{
  "num_attention_heads": 4,
  "intermediate_size": 448,
  "norm_place": "pre",
  "init_std_up": 0.0277,
  "optimizer": "muon_variant",
  "lr_mult_qkv": 0.5,
  "lr_mult_down": 2.0,
  "beta1": 0.93,
  "lr_head": 0.00597,
  "max_grad_norm": 2.0,
  "schedule": "wsd",
  "decay_fraction": 0.386,
  "doc_mask": false
}
MLP neurons of a small language model. Each row is named by its layer, matrix (gate and up: input weights) and neuron, and shows model dimensions 0-223. Each number is 500 + 50 x the weight over its row's rms, rounded and kept within 0 to 999. Numbers have three digits each. A neuron's up and down rows have the sign that makes its largest values positive.
Before each neuron's rows, "fires on" lists the tokens most often at its 100 highest values on Wikipedia text that the model never trained on.

fires on: " and", ",", ".", ")"
L8.gate134:541505427529530542487532530501511442418456437444474522486557463555474536448446539435504453521486496486532429506499508541536498449492555422520504486518516474553515444474483553539506420556475460530550542500495551513470490424438521457451471428475502519513437562485528583591451586495555419489435475528565526501448442394459666445538541508481483513520474392449502476432519458465417497468565485412512494564477594455551513484507468460529461512415423505464550421513566555536447554503447512501500501585507502495477419615413547565481492465497464363522528491529485489446543571606458510596443472543612546616379433425462558491560479477539466562490465501585510469504456570512499520579384
L8.up134:539433470497464456572511384478529589400547485490600409557469481439500523492505477534559459361545593510557484545456442513457479507477411465448391539453507477505372435478456518500519510513413497512427439473561380447489447585534514448558532489521496466504475557512536481497497531550528500412495479534459460500447534606495403371542490470500450479452426541537555573493530531491589510599450484486536499471486489468538526466595595560471390505569502493424531535574577514401526483525518515413502513504431454602481551518394471438490541475517566484547445491551536486470601590475522483456524520522453507441474471517533445434432437473476549466523545533511531455511569490495514488467561

fires on: " b", " c", " n", " m", "-"
L12.gate174:482431469581513457566597494548459569504509447552527532417450364502460572482521524527451482477442408530519501575642574475456464559483491459465466498488464439648574541516448450480490389578538409558466556487537506535434523526454482557572501486539552461555520476495507482486520525584438484484411513485471503447560482537524538485622548461395498504507483535513470498400556512474457481514511453505474527514494511562507527612571465512495526450433535512519602431482444489505425504560537483485370421519490610471470537485432430550451571530520532444515544428503510471531394496551596607550422495475567562507543517532563476438468473525515466486517588532566481468487548545457509536526462
L12.up174:492525462451622593483473454445445459471447472470453445451457521593438528356453514495566454519500490579463552495504389470563478549508484509520535507520483551422476496418535483490517440507521449487432550485455536511488518451426542382500463464436574512567489580588580487545572451546452428506518549540484545417470369543494512553530466416563482498488433436445434513597453461462498493388496451521449486483424464555517437490419528435460464510431560539471575444568551508472499497549496472449462454538580583594465508523581494560468553527522572442522492488525463512499539621497492512533488562485465495538459463499635542545467507576529444512572521525497488534620562550553526464546510

fires on: "et", " and", " reg", "r", " &"
L13.gate283:468474618565505574533548513493471450514498388516399414428518542437507526443544510437478514544472477445530418413489443453527427586418506503487472412581530395504514459531508571457448569545531509472551460513489513463524517504480493462415538431508560425396533495551546554426581439458470526580475533476554423463437569439439385587553500513520481493480578480536438469514485494539416552529484552516523484455513523455452588509561462516525560492567488590531545543434561488561528515531548469408527461399460395558388454538553490543474526543568489487508528521473474542435513491565534438531418515486433479470417576519620477420555454485500514496508512575534482473552432456496516520450451
L13.up283:430485415463441494513563510450489581561437442510551479560533492570414417520566473545527551421460454520458455520555496586532556469490482404447538453528529511520541445454376483508411518391548562523476497529487506553488549489479577570451487527497501516502434570545442442541408526502452398517593404470500566514496555475429458447545525498493477456480404472492509537495430474506464525547490551499502483465578502402594467475499484527524480530519512528499539481531437484425493531508530515524558621514504556532450442539491478538371527451481551458541483480554394550519501576466516442507457440336516579487418489502464508510592458532482402487403555511431454396554577567553542512504540

fires on: "aly", "op", " record", " Bar", " debut", " foot"
L2.gate256:555576522535463517437499551474467492541528482580498486471510586444578453517550550558570471510509574518473521492497499482446517429509458489489526606416630526514551492521675424458543366454532479452556490415572533502437493561553547457450616545516404552589591514476497444434520502520540550564490545524479566508580439545598492458583549492563506476537503586494517497519469534435603486535465468469559486495543570452547459501495506520587564534523497473531457518455421549468434503451520526525456482495464516528544465549487474458510592497506406552418533477517524453568530566527557593588601510522536500403534466567496451569506552512496353575479514479510485474524486475455533519507467
L2.up256:483605439646507493419472562515460477499467576521445505487505414473482473398521514467422503490488511469465585479438453608535501500415528544491479520460471622544453511481517499388535459468471483488495502532538554499530428450443524551489540522472504524464523342615547477432503452488458550471465512465541438475523499517446448527426514570498513482525448518516449545459504438502475515484534473525485484484464486542530484416393527530538480664510388491408373528517417519499483560508483523473541457420588479518560468522540398478427531532474473492525517562525508466448549621440429457556426439535443471473506496386461503492485499456504493479504488432525474487467458575477354478404521

fires on: "il", "u", "el", "ra", "al", " el"
L6.gate10:521416449450517485554423527428503519571513475515452492470459545476453400464585571527471507638449586444451499472503564444488507528449521428442460512476586455538438581501459507538564509369484558456554522453564475474421473526400548554510481492534485536547488524443515400414593487494570564494537569444622524531471502617498543525509489563472514478467447485481487372500508519502399508477503458474617503510522536522571539502539542489617395425562496466509490581517510582559466527407492402494484565467463363501481510558534514480550498484540577550511498517439452462487399499413460471488490504485474504533448504500477550481542445481469599507531590504444477546549509521468509458547453
L6.up10:595517522470573502439608609535424523535528493490593526505493500483424590494521561492534564478463592485565621504509619386471464499444478434496524502406618356485488535466487484498517490534476522484475467446588473599486435595523473559509536508468524412454490535499528415497622511385466507402477587482481543463570534471543543522442454485534513521510515457565440451498487480531528519445521460472536536463521557437592425472398504401486541558552500541508441511545419487516572450566520499461444530515437492461467432498466523530508531461550613477451543459466476483552581509478502485478527495547504494529488559489541542462529481408496503582541527614518458415474523476470577532457499

fires on: ","
L9.gate274:539583490528511474475537552472501426539467603437534460487492440533456439484492523356536455423536487420488456541551669547438425468512498471566551448640489478500459511464472512454419487567581524527536638505550528545447454440471530420487494478436446506539527440463489548527536565414520463541437542498483498484546437495480471395474463537490474538494473453426458524504558501466548526442552553395521562557476519526481473493550570486435503513485465446570529576500548541564556479520481561619529632496557508536582441451488543522569561455547541520512502488539471457468546583521439460512502545537511544450416521485527512447456539465533438589421587585521518497567436490522478565533426
L9.up274:483541456527428513625464462458580560517428507427558460471485440456527483491519440524522438455581525533560585418465549450493486527627501547571413608384466501554496490509558459551545487478478548456530581489482571506542456508432569405473419580502415479486467516552520490455410488482460577511514552501463461503466555521464567474499443481499476517417502473448529580518551566538533416453503409411472526502516570531425450589516477626452441495556435542420422600510487429517480455513506540431500509472551516523558496452451485505429466535560427444473456486491460480389518536516463547504442458519408546434540481568541520466435536476526528537494426383557554464469459531548476456457485

fires on: " so", " th", " per", " too"
L3.gate92:545564529509482494437483497544445475485453467535506580558511535533508574418429402584516490467457485466386455449589448582527493459522502522517527469471454573548528510530546586587462514469509490426537558511610495472492525546471528567541568509507456491510405508537497589513412465469554492509507485566540466617509427480453431427403401429578544485521559490455498529554585494578528624556519484545505494509507516420546452446507508508501521558576488540465545587428455490611546410494450510437459537489489496490551551486538546441559450522571445615528526472498448499561586524416547517467494345543547495498423491416580467518449511485511526493528403512488497564524551442527556489445521
L3.up92:457524404530515527484451543568416521574577458556476597518519492511567554516456482458428519466444410414489537504511477524591458527582468593433480486515513460458529472419484578559464486593506560360495505528560459510526473557535527542423563529522422514538569561451535458535494516497478480520499422582435553469448492414453437472483503384492471502451522554374504504560446402479498547506567573497553553515472538581528494490573548517454521536423378505473495511465465524528487438529546503489393532420509465482527544532392460463439370495396463492481484427474512439500530499509540578529451558470468466532540386498495520500424473404491495521563534535376533499448508508479522468515543

fires on: " D", " d", " Santa", "sc", " Ca", "a"
L6.gate412:541461501393539484593562478566518523584518465562513438530519442521432601478554443362440455495458473486490516482475522461493443520546520499453453444504491586505495421456497473476472484520557398512531450489584483589585534443397415526552463495388438405470572437421521493512370472494497485460528575567481494467558449503538557482488509516550461479509464443464460519593507468440539474389561525471492456568474417460542468535519513399550464504538594578549563522462571494527510468478573505521560404406495500542520514570540502395527521517532569445462563435547457419456501532509515523561541450517545503494413556450540493507490432559529474505538416535379496470517519584533488502541552
L6.up412:529493572563555468488539433520493503525500497568475446388369649596476458540466432523443437621414612478541487533548465433537443636452407571523447553533559491518541476548478541512466588516466523498435508517464509483523545388476479476470531550557488462485481466544583426488515520531446518513573511533550491525580557599449504493467580507463517422512486427422512481545618465507485519507513502490543496436473498446557524539416559507527442464530619516513474495530485547519519566459569452536550546482427500545500444581527475559480453603559499508447438471445499450569472498484544535555579488510563509467648556454481504468508468546477578508458489477556529550482518545494537598485519

fires on: ",", "(", " |", ":", "ans", " and"
L10.gate62:495573488460514522409394456564476510529501573436514567446454459506487558437458514459531536532503583435582518534570496578497531456544560534484501512476499526506423576483481463569456474567493438474575515525582481591578534551546569500497544463515491547594490515434587579422516481475594433491483496528496432537449549522497455476524442509513540462481470418543517443520530482488549565496536587481524492485555424530405499498544472414515427440492421606539471539488580476493484507442509530541560592451487595466539532612509469440589484437590492477503482497567422491571597519543461585546447519553474502594499469459517452432477437468577438424624523438545487546476472576554585507489419
L10.up62:488539520463511553496411483514494529493587597412560526497517504409578457538458588504485447438521455497499490562451474464447433495513547394561550483568461445481540432415446481539488492397504576510541475426575509495491535429528610538487530507580533486509554514486551528553491494511480475564627455451549498520451469498550456584476562528471608485448444485633493461420510505478493510576525529506488451508544377546495532463464466419467460441546472506397502468565470481454542512545462514551508516505458443540548453521470513457549465451496591436527556540612465429545477572457460430492473422459499532507422381547517453447337493550411475491488572421495447439525505550548490515478540

fires on: ",", " and", "al", "-", "ol"
L7.gate14:481586481405541529538539558497542551502473568463480408546456490467399558507485479450476425535472556502462489461489453512546487496503506483451430511525641409478499528435489478489536540483551465455491511505422558523444457466484461448480544486482503477568476562489502522512432556524480505509419579555550488504506544415455549396502400499568483550529520411527447481474500530565511556525560426393460484513463536529564491471501466566513459475579619464541507542484419530519447562589346463490540560529495613553496454510526520657571522475572443481533489584526459410369550515479460433617544540508495503559476412468485578494530397549477478490446513506601499512466454520455512538541496
L7.up14:487557554483498567509568384426549558518432507520413557383527454525536573547523481469550401558525450459511471531479474477481485514541513558459459486499514486537523469454580482577551537415499524532585533463476434519426443394390595586410623598503458509505575493478526508406518538406546498562465505560502450519544505477497470441517548483526497475474497479523484435529605459529627507520556489517433593542558508562524514573445570528531488523560501586439573561463516469511489529443479521542504479544566538478467463457564458505505474469620496535527544530515436452483496528402499516572442458490489463515550610454492495496570490474477471591429496521508511619454488471482567408483605

fires on: " on", "On", " –", ":", " On", "born"
L12.gate243:489487534527432536521513534493438433434521566535527540551476481546469531508464579609440382497465465518417587665442454506535448518527583400499567471505546525504470504492575499482430528535495455515522499528497587510555452573522476540444564498486476505495592512439443550482492557431500524441528424461553487462511498538423475454563520528536486438508512448558432483560451466490448566528467405492483488442508488459544475383522520535577499400446493576424437529487445492518495417508554479450506469500476426533398558485428553577458482472433494510454461398489505479522538542612489512604544467531514498456454557604547420481465447517588476425588469510571503449573472386561437476508556
L12.up243:557427444481450556439554479536536529526482404535553597432562517458587548436434526442364566531452467568508534560443488427491472520465513473527516481455566452537449538488482501480460471478527443493437493490551545458481494494479541570466438462446464594513541402447408423501469455443487424464484517440577452444604379535441527537481542512475529511486526466487469465551489464558505602342411506524488487482478557588550535471537539449479462484449518611405483471500503551446486534482441452472504530499544483438423420492578537557519612542504449528522529454479426511509552501465506394578513465388525518478572540535471526537531489410512491495525523453503489554589487381526452528575500

fires on: ",", ".", " ."
L13.gate99:600548624493504541495520527377529489541539408522518454518623467480471466512449461466493405485468510460488529420539491516482496587505538431623520513551427512471422501488554363511519563517515519435468529492513514530564505441452517438552448454505502522518475539530499625487576475484532521427549516542503481510467373484473546468569458489545472421449494432480481502480521524449457592564580603484409530448485501500437549501446522462526547527498490489447455564518512406542445454511588506547566555481460421410529390485395525499552513445567503494519486442467416494546546570501577515451374518455455430446453478472485449483501553503463486418569504528521452430419488487470462481516612
L13.up99:430565522556557499564553547417482528428538456490569565508513481462428609443512422552583525522513530389470504534494495439405473533572388490510489480511538480331438457565497445555514514432606535492483494523490473524550495550482593548531428574528477477463524502496555471495508457489399545519452414501409528474470462513393462532515447526435503494409593496414464512539565510492356455530488483507525496599455542526491485569408478554508466514493470533547559531489462437507493563472476575454505549440535476539526442480425444606530543538495471465483461450564522545514474543516523555511442522499493483433523590482510468501450522538534532528481537548582472604458580488461474363471588

fires on: " end", " La", " Di", " End", " Tri"
L2.gate210:588521567512496532541488448521485514540554495537501466441506510498525519522452532611586455456470493496507481462521487537580579627495378554585473537485518534474511574489547573489530460585440498536584502528493465375496569470597460446581562408541513492501475558545464466469482447552458412485538632524502467546502499559568484510508520456374546495499526456502446496500558506500508450605547504439511527463497514475572437511474449513532539544483450497609479509440468423318574460568510528477474503595493500533432527551533490513539533555595529575460515436508564452540489559516507510394437459492501515492558536498438466416431420528451503505520536452473508600509545537587479553542402
L2.up210:522533497427477438438400507475465523562430432507629427498428517577618431547504519527448548478563460462510583540568469541530600518449474570525517558537468552531491514462475597465538557502453473482488460468532559552504519537529457539503505488538427543460487411390559467521478520522484545423494538482548464492558496521453539485570517450511501586545505484514485496548470468491462506439538530499574544465608420521563506616360466604436569484575452582509457544470538500490452526511552540533547518532465506433528462571503368531497601507450485538487475455412413438548578556522497479374542518444478519460465548494550483430516536490467576484442481461480555584558481543495537617504458

fires on: " |", " –", "for", ".", " -"
L12.gate409:501555507550471587480585500492568485436556501505492547446527415454384505557450454520432375465535513535431517486556581570480605426445571565496446562544502601515408606507577460472564442477472482495429420603509476488500487493374521548458492522444610495526503549523578527456434484504459465508570551565593485543443421432489474575496573574412533459524621501602534547453467457499492544526500486548510468485548465540578562523576561521547465402441467553485459451502449505447412461508489437488491515439516531521459533437447527572477492603501417518572471533488505513465497471459450468574533512445513585406478451502495517521502550511491488463526492562508515547513462480572466525471470
L12.up409:544492487460427546594493508424564431391532455450453518483426565415447471465466489547529530443477548557571505488547558446501557564556416480508526434500534499501399427508546590544469452468513480498542465458543518518529516512348487540520508496595506564435417527600462458464507490505574506443423544517414505472493496492451500489550451499514543566463534471517428638499480548454453475471569429494509500481562479479545527464537386502463451346551463598540506559465537622478503486610476507536498394505580433534458481543525467572523481497485434479515466556589526517514462511479458559519462478469523421518419516471545506516508474555438565590568531491529440418561523475510522467559591

fires on: " who", " what", " former", " the", " new"
L8.gate284:435469479520540402472416628467531486567537516521546520463540461470500458482464464565383472416543519443504563477466509431466564480471476537540617483545525543427530505550527433465416423571458437594448502491492538424594542474496389458545512571586566580550452420548523431508512478513596492611467413424526537507514524552468563571390577568412547512512466578464486432494496489511461447517474663439471443442443506547474580492512594558486461448439534471492530533535479525489556539534507485446560492500519526529515556534468618499574498488535486440533418449451464406510554493490487493529533437507505457490451497485428494484450470539479374501463492475490531481483459481485461455519485
L8.up284:458540575527581434488454569523461527423509506537516497560457515525615558582490331445521476565428483448452492521491467412481521445511501450493503511410542497427449462502541604520430502456524590443485503536545511567584442497529477439540455505491444480561446451479554533530493503414499517514530498494494530477484488486533508534555528408552437481458545502539530456482469419496490493475526556492565499480392443534427537504507536517494477614470545495523565487527474560398554471489486584484492560603479568520432485469399617500575540506465535483519577447488529540584448442409448611524562567425523439473468491588495522499534409624570497433495500552480503430574498559430554434496454

fires on: " and", ",", " s", " of", " (", " &"
L13.gate394:504572466546493464451427497608485451571441597420621474500435554444459561524508468514430526469560460496476482486549559524474473475555557463526489506597629474528416600490467495546489520516514623533512519493541485472526439441449512464465508435540481555486506432426554540489480474556517508481468497476480489463524532422435565537387592492525564442512532484598567493522504588459410510543541496536512493506449479475458501484520552594505471465453604584559576566497538524413544451513562428491541462456411415536432429454458479571543485549460498529505469532503484493505471506587493458465428522514473533432410551547482505492519579537563491537559417541567558447382387525551566582522481
L13.up394:614465406525506460436426496511525424560454518465501562539530549462479451445489512569475542404441583507461542498444565538430538505461533404459565537513535431496512463507507463475549452444452508426481449474554495551468529444469531470408518548471415516454470529495445530483525458456534468426489516532547517459485430453508588454516537504460506540584518515569516442540476474438600519488517621557569485430555447470570541497514513582444446545529435595482468450519569509505463525603577488440545371563501504498421530637578550482569572492535430576471498533584480508448438538532450439508493492354524475494432582532552538490548405477470535410558522577519510505500423560478480508513507

fires on: " after", " before", " After", " finally", " due", " without"
L3.gate332:504510389509490521538522485469582486593463456565475453520551580563525581574511473525413535566470494501379443597519535512444570494546471552549512516444514553406374505418474461567477550461532401489393473434470463470490582464501495515552570553522556518491503502517511525497386468536528508585574455515489531544472469445548494510465403533425467479499469430572463478541538434473527498522365501571412520405523551464574499455489468515483587502516655464518547490475484513509580522431431511418473479548435450446451552367480504481515502537468537543444484518454428467518511499576442477428415517471528535475433457504463518504543385461436500499526437469502499477483553433470485528493426
L3.up332:411436559449568441481453432503523376487539524491418436411540408520511545521470463527505454466565451551494436558524619491419545441488502519488501445540476587481487518386398549586492590550471509478483459444456465517550541584473560557437538454480432511474602554510523412446567499496467445520571609595485514594496520548459495459441524388538484434418508535503488539474560510472482476640497514511446465444510473527444567482544482529470515485582446496563484528489456484402451491470555490460465474592439446539452516590443495542347500387561457546447421500534472501458473515507547557518535460528471561546475548480457518547507469513493487440470448485499517457441529448548463497519504

fires on: " on", " over", " than", " about", " (", ":"
L13.gate79:506483615463611713492538489483413538486447554523462483540514537450570533502415536482457538496471492455474583478462522445500459577512463458507502458501470467531587522432555476484490494494509491498576534541492535398522397450631545529433556369438594574444536559451516475515432538497516559528477444568528494394522593517446540485627516449467505474587490464527470547493516492470530505444500504460553498417489483519598522462544523502495473476499459471524501438492510431505506469498532411396481514455499603456516580477523518507438501537475426522426480481474531546468523529528492544570470497506471514388551519622498442557489341485570431482584502485469529530529513465506501498458494
L13.up79:538369513478516567485450473478504504446387433548498487477495546474441505528414477433535462494492518508534576552507562518479501533472489444461459583473482574505557467532540454501426499481464586525537478439502478514488559384642478474508436467522547435482588588537455533491514536498510524449512514534559563546495578478458545500471513530458454496510426586522483509492465444428552450403393403496540438428494452491478527473524469433508484503559506545451559370506540493502505506494508554528467461520559514368443526462480562492507492580511403518514541592490483452505478553519552362479421544542458609547522554627563442410548450472505585514464456478430606485473535429565438438534487

fires on: " re", "-", "===", " al", " north"
L12.gate251:453534539560548523511526544537388467622564480513484530564445483515523424441496536513506517526495467480591450508628503575502488528527507513461472492454519448515562435519566492401537440564522587454467531470500510522489509427551458547509503562502506566435553448455438544476491477388483451559482410507521599531510455507563524465475555533457536462498436468550599394579512444375440446437545426511450462456481505537494531451529502538552381504390443466475451561523500467521500601493543494528608585533424495474473546547516536428475468493566461500468454549460528427492482503371458503566548578534421488514485513492553402514442511632490548427485533546453491491451456538426551426514516
L12.up251:497441463489555583512485544478505570594454449552491497547445429493467531398416617554521511600523482521417457502524476472456499511598476549539614470606498516464474540545512463363531561506545502503548480469463415441450495528560427463505485445440496595509530533519540535463470541564526525539518489415579598497444543485496599605499478451486559472484481451489534436523481585467448449533488457568494410509481502473556461450518504546623532532396496472516587492553525562522525424555583494559511489535517572446523459506502501507534455460540541501445520543644525468476465472497401493543485541566488543518462474530445494432514487441561640572491503509541555498465569510526472454478369

fires on: " |", "°", "″", "year", " °"
L12.gate123:483519528631490498496504397457453480543423585478563481571536491479488587468414468509490446514448443606428461544640517492468552468514562529522476516456564493508497461508427576523472456500513494482504476549440424447547392536594456502471514555493497507464553556532500498456405525563389462475481442437455504517591448422535513507524434562544430527466471436451522484524540457446499506500538628484430596516483514516623425526459520543472588523505498419485514497467488545513549509549508595555519483562527469518480536551423466528537628439552527563506479477539501467532386484576555486510524598434470474437431500472448414483491499408497422400537552545462458535518467484575494497500581
L12.up123:521462452467530512515471427430519434447485584539560456521541501469484435549480478549510555576568480546478465499566459562588378495463536487479471430514416533516480548470457523530489426396512542531462491516507576431554554535607459595466504484399410465546478512548546459446514511491477432425533451557513564579432561510571539445466450587496527536452487537459468523483523439463588456416459511527498491483498434544511455522469541395422547501576510467521427412531555446496515506536547447517442493441511405413459523598452500435435505405482519483539542497484519499500566487514482533428451517437435407472563393543595463519559501583619563467515491460403524566485520398544542476511517

fires on: " d", " D"
L12.gate437:532504543539558507604463467508420580474536548472568489563461466568519533527551475498441503490497517497458531460490525390530531581437444455518482489449508498559539423469549537579465531491445510528441487408588443575503527391417593475534521454523533475562429445457534527603380418408426417460543509528431510468483548473521406565531485578519444515535381527516489490374512462547494511547538427446524494556423482482489360487556532427522519505488532493487486558528475487587520466456512476483498525482459544523477520605507477526517382524524478537462577529420496481561492580413521509511594458410469493483493515504466502430536516570533539492390538459537434483448490608525525543586543
L12.up437:491517518566461516496500459505535622531539537497445435490463473512485430454486536429453485363406548563559465515480511439557499521483507410391499515511488530502512457476532526618552527645432533418392461573513472533549575516443472423425429456513519567474446615471534523549596475414491556591502443462469468480567465536400488463528557539529535432508422497423492559613537478458464513474493529576482438457444526564525487506526489405478491476546505462453553508553402438550577536432596608496467389493437472480471462510408488533548511522558494520491413456500444477539475526384461480482548453472468464504519518481511606524499473555499556511527432504484507503484492517537522552552471

fires on: " Total", " total", " Preceded", "Career", " import", " increasing"
L2.gate377:538502363545460485568501511540459566507472518520463427561568517450608481619484522428531490496469542432465527486459574538423493451480482641439462467488459571514366499505516547481410555497446517484488449478455455481488547509563503498553449522501501491411566574478484503472481420454528564529452478557497588567520473489563474471570518518424539497394545498539365510404499479429518530530396437572462480486525550537496479438462502450509499499495456439495511444464528416372450528447631529466474458490471394466497510500499480569533569458536523438508569455472475542564549541576475539539497486471478428560438444448458477497539439475483486433492563574608385441536533445495502524510514
L2.up377:506390523641585466507423519490490582405524495580528417507542483516495530526425519396569527462539486473493451485456523557497592497479566542570553580541452550489504547562476476495490461507545550565531423397506477500550506537560484500539446518451518432483449488574547454511468530512426489490516509502483470602466464539459456363609501479519467549469566416549529489405558507557532563617543473585530523517594514490524557505482507518433494457425489418525501520527510487408453405482483457537508439464545459505492562560454501517440588527467473497499384451483488534596562550455507545430466439558475394560569487530553481548562437461523547462504517484574498574404498541510483514517393

fires on: " El", " el", " del", " Rel", " Del", "al"
L9.gate144:431466502464512518438468475390460433492437522473511530469412429477448472527567488574475504592496556546528457387473404528459541499500397490545486493508583574473424488478545480492499483548467510486552466412499407488520551599512531453438559510583506497504454532580462454488554515541475401529514509591477628459499513516424512485436473482438536445506433491563562451549532538500498522467531472354461482445457460504553488448553472571592345499508476392553445484522507519499555518399472487509469580484549502451478521460524565446417531502499490539524438485479540524499491544383448433534425551491539529543433488556598618450478461488441591458507508559453437577516481461559530483445481
L9.up144:474451551383567590517470478468452480551451450500569464603547466522481515602568511434503565487536475461583506482456419441449480486510526502557438526614500544435458512513528493546488461534460512548544538488533498492543464405458514563481518535520409470548509504505545516570540527532338522532426574459513535489543511412479419486530559555527418480514493509563569430513460436562501480523522506548448613514576501494548420421461530560605476422542440446591361518520467450491444420530527438518551418549463533445485481478519512415496459461604561500487555500500397536499546524422517535513563559521457500562397518552593419477575471438464504490574517498477419495533471485507531517517506

fires on: " per", "197", " ne", " so"
L3.gate130:627463393504427479540494577504480487487483483519498503506546459566503513556552480453578474469522471457518485513513526502474429507525467511575455519495466478589527521488401496583558557456484510436417478626519441557462499432540507585495598477454585397542578547467463496499465510485551416493443419469497544498484524409515458560441530429559486527457498437444426534563501471518442497528522471470455338571501395461563556541511597511470601521479471519492489536482441595507592484527616435478427526430525456451468478585532507447491462494564473465469475550506541547472585520538546564458402424489507406504476438444539477429460564531583460471525514488430518568483441551545504512545568
L3.up130:496515466487478499562472525572481472404403504507559563586483452504596500508478467523510545474466545488486506455560566476516437637571486501548399550494438486497494557421464475567592546529463497458475482557549503613476493418542423584475673472458537475538587478512462495488499521453546406554449471479476511476542534466580455517461520443483501479457538533408452534557511499479517454455555571468568422579572419474527605512512581477426563489466501493510506529471479513539595443485497422405424565464563475479459434597558559404450516561581459501501469589505496500457513579559520554452459504525506455507504502485529566533496614510543448519542490519443505597451559491591504558517528

fires on: " after", ":", " but", " until", " before"
L3.gate84:557438442496556527528463538591467545494675425598540431433592489443519508436495479521509517459563544498499406488620514559442489553460557561533529504549537469472454511458502456372571449517513483508496516561476429524431514418418471446430441529502568442598469490570416452502540519597447486503565447562474485507472445525499403413474459457480503406434549525509515480454545458489451466484494566514419566538539577403502529494454514509535440473419606437454488558474560491492526434551439534447432477557612519533477423495552534444477454492583507485430459489512520503431444496510408541460481540458518450465440462541500561528525536392496468533477456511500523560480522513509434457445531
L3.up84:519446544560506579535604412559557490568571546473430397482516546450499497561531452462532415474478386529553443504435504493483504581513502473525488472483497470426548597526497407589462491461492448501408549502418502439564532538459539484508425474506562479516480574575490478415506478465534490567443490508453470482505569420584544531501532523499503513435506471555457507395492499571455352586444543475465482551500521539495605552549569522569484456420535423488502511507561491467479474455515494534405514506453353458389499484570557439431592511519472526481445538529437495524410487522514567450561542444484374552555511575470453513403491451475543549420537499466464526492502488517501476549473

fires on: "===", "==", " career", " World", "-"
L9.gate384:472477531575420378556528513502397521505598444505541432518551513532536425493469568439583487533438579521504540442544438533496462587512513525421564447510502426482483480518590492564466526521510514509538480540540502482494521518560559529539505606365559547539505537462477495364532599475464491542478468553522464500469540490504491439484547529471504524547507408521541431466449534452517506530537504527563513548440575427447500421542496478510461534453469433437467508496500445532635513502518559482494592553505549514341538395536483552512458564463528506516586579516473553455552446482546449542472609524509473487428472503502616562384528595486523408428515500492521488472519481447578431509431
L9.up384:451500543533398495511554506524439473566508406455513457562507519473514413482466484552462551519518481587494574578616516582564498523452506479542567488620483516522570436507587533507553460530529468454529520485512497458459476530471508423542502627560511526528479457531519451395545536368459516577538497511493462451476478495535526499475469480539524502524562514472412482618377429559459385572577489516525501504482454513503448432470456469548472542470521580414595545413548463480510506535528516508516522507565516435460541394575533474513492461546508526473524551569479511433566507503518522565592608390458451533445559479524545585469550637468542437561493532467553548536553458526534478565446

fires on: " |", "°", "})"
L10.gate432:545536497625520514554448602417452523512436536513548477615508549487459526488536499533450492537546489560555443510453508502514446572527503455528576399514514456510409450548442495529476488476402554609409585513474495607481511511418480470521570505516482512529471484515538468517419499395593451473438496499465535554482475426487545542610466458503490452542447406513524610544549474494655456558465501501517496423475481475515530475436459518443518456478575458510537585570527493539516547462466491522411510504405560452506538554509469482484495583521497570396414474495581523469426472585442415576451645475453473467506464434459469477514545507505521517472533498449478464446503550585503572526427
L10.up432:457467490553450502470489398429502406502566547600453422605492427514548556475491515482484443503488441589440441479447510578482478528527527535493426507541520416569496575520516485553533445586472447441414504597484419543529464593529528544493487546539479526414440526541457451513526453491521505513478494457404575521476510567498502515582440534616413470538539512530586524457420520463374528458487474558432550436468515511495469512407531498509558447489527579482364511537515435562538560600501440454486495448450505457546572518546541476461552452507471503572485473528507495507533489514602466510513594447495530563601437563515541432548510559532520500454412575471417517577540473534444465469584

fires on: "-", ",", " F", "–", " |"
L13.gate430:443580502514487467547457514457499485498414535495597504484520592491390404479561450497493513469511502482512478506544489539462505482524532510475474532495503369491580468408541519505599448440573501522557422546505467520497432518468477402533618432505425569502503425485551551440481464515550572543464529549550508424462530507517545441558530506521502443438436504557523466530638484465539475462502443464434527421475470512489455519507470465520529519441544473413517530608476421510436444460557500449602410555498439405590508538395412411536480483601551528605403483556472437534539553564460489606441551531548591510517550526457498522495545443549464533481469422557484563454542510542513539519525
L13.up430:492490440419503566483466470377425490536482396528536473521519511535483547481477458525526525469572467521523448513497432519505496532452506592505490502618437548538538442506422514452499437552550528578525496418384504495530444577467543419489439505527539582538591487406519497507587498466501469535507403546504568548513413471525518440612510495540528482457479435458424557521559523415463457556441512470487431463544458402543543576504527491495465534416497537413494474479561485506458488470460508510433574542486433552567514538452471454508465539578396561553499530578578563435521570396481494481484476429544606463462499516382406549446460521365470497395539457520514526536550459465502514511530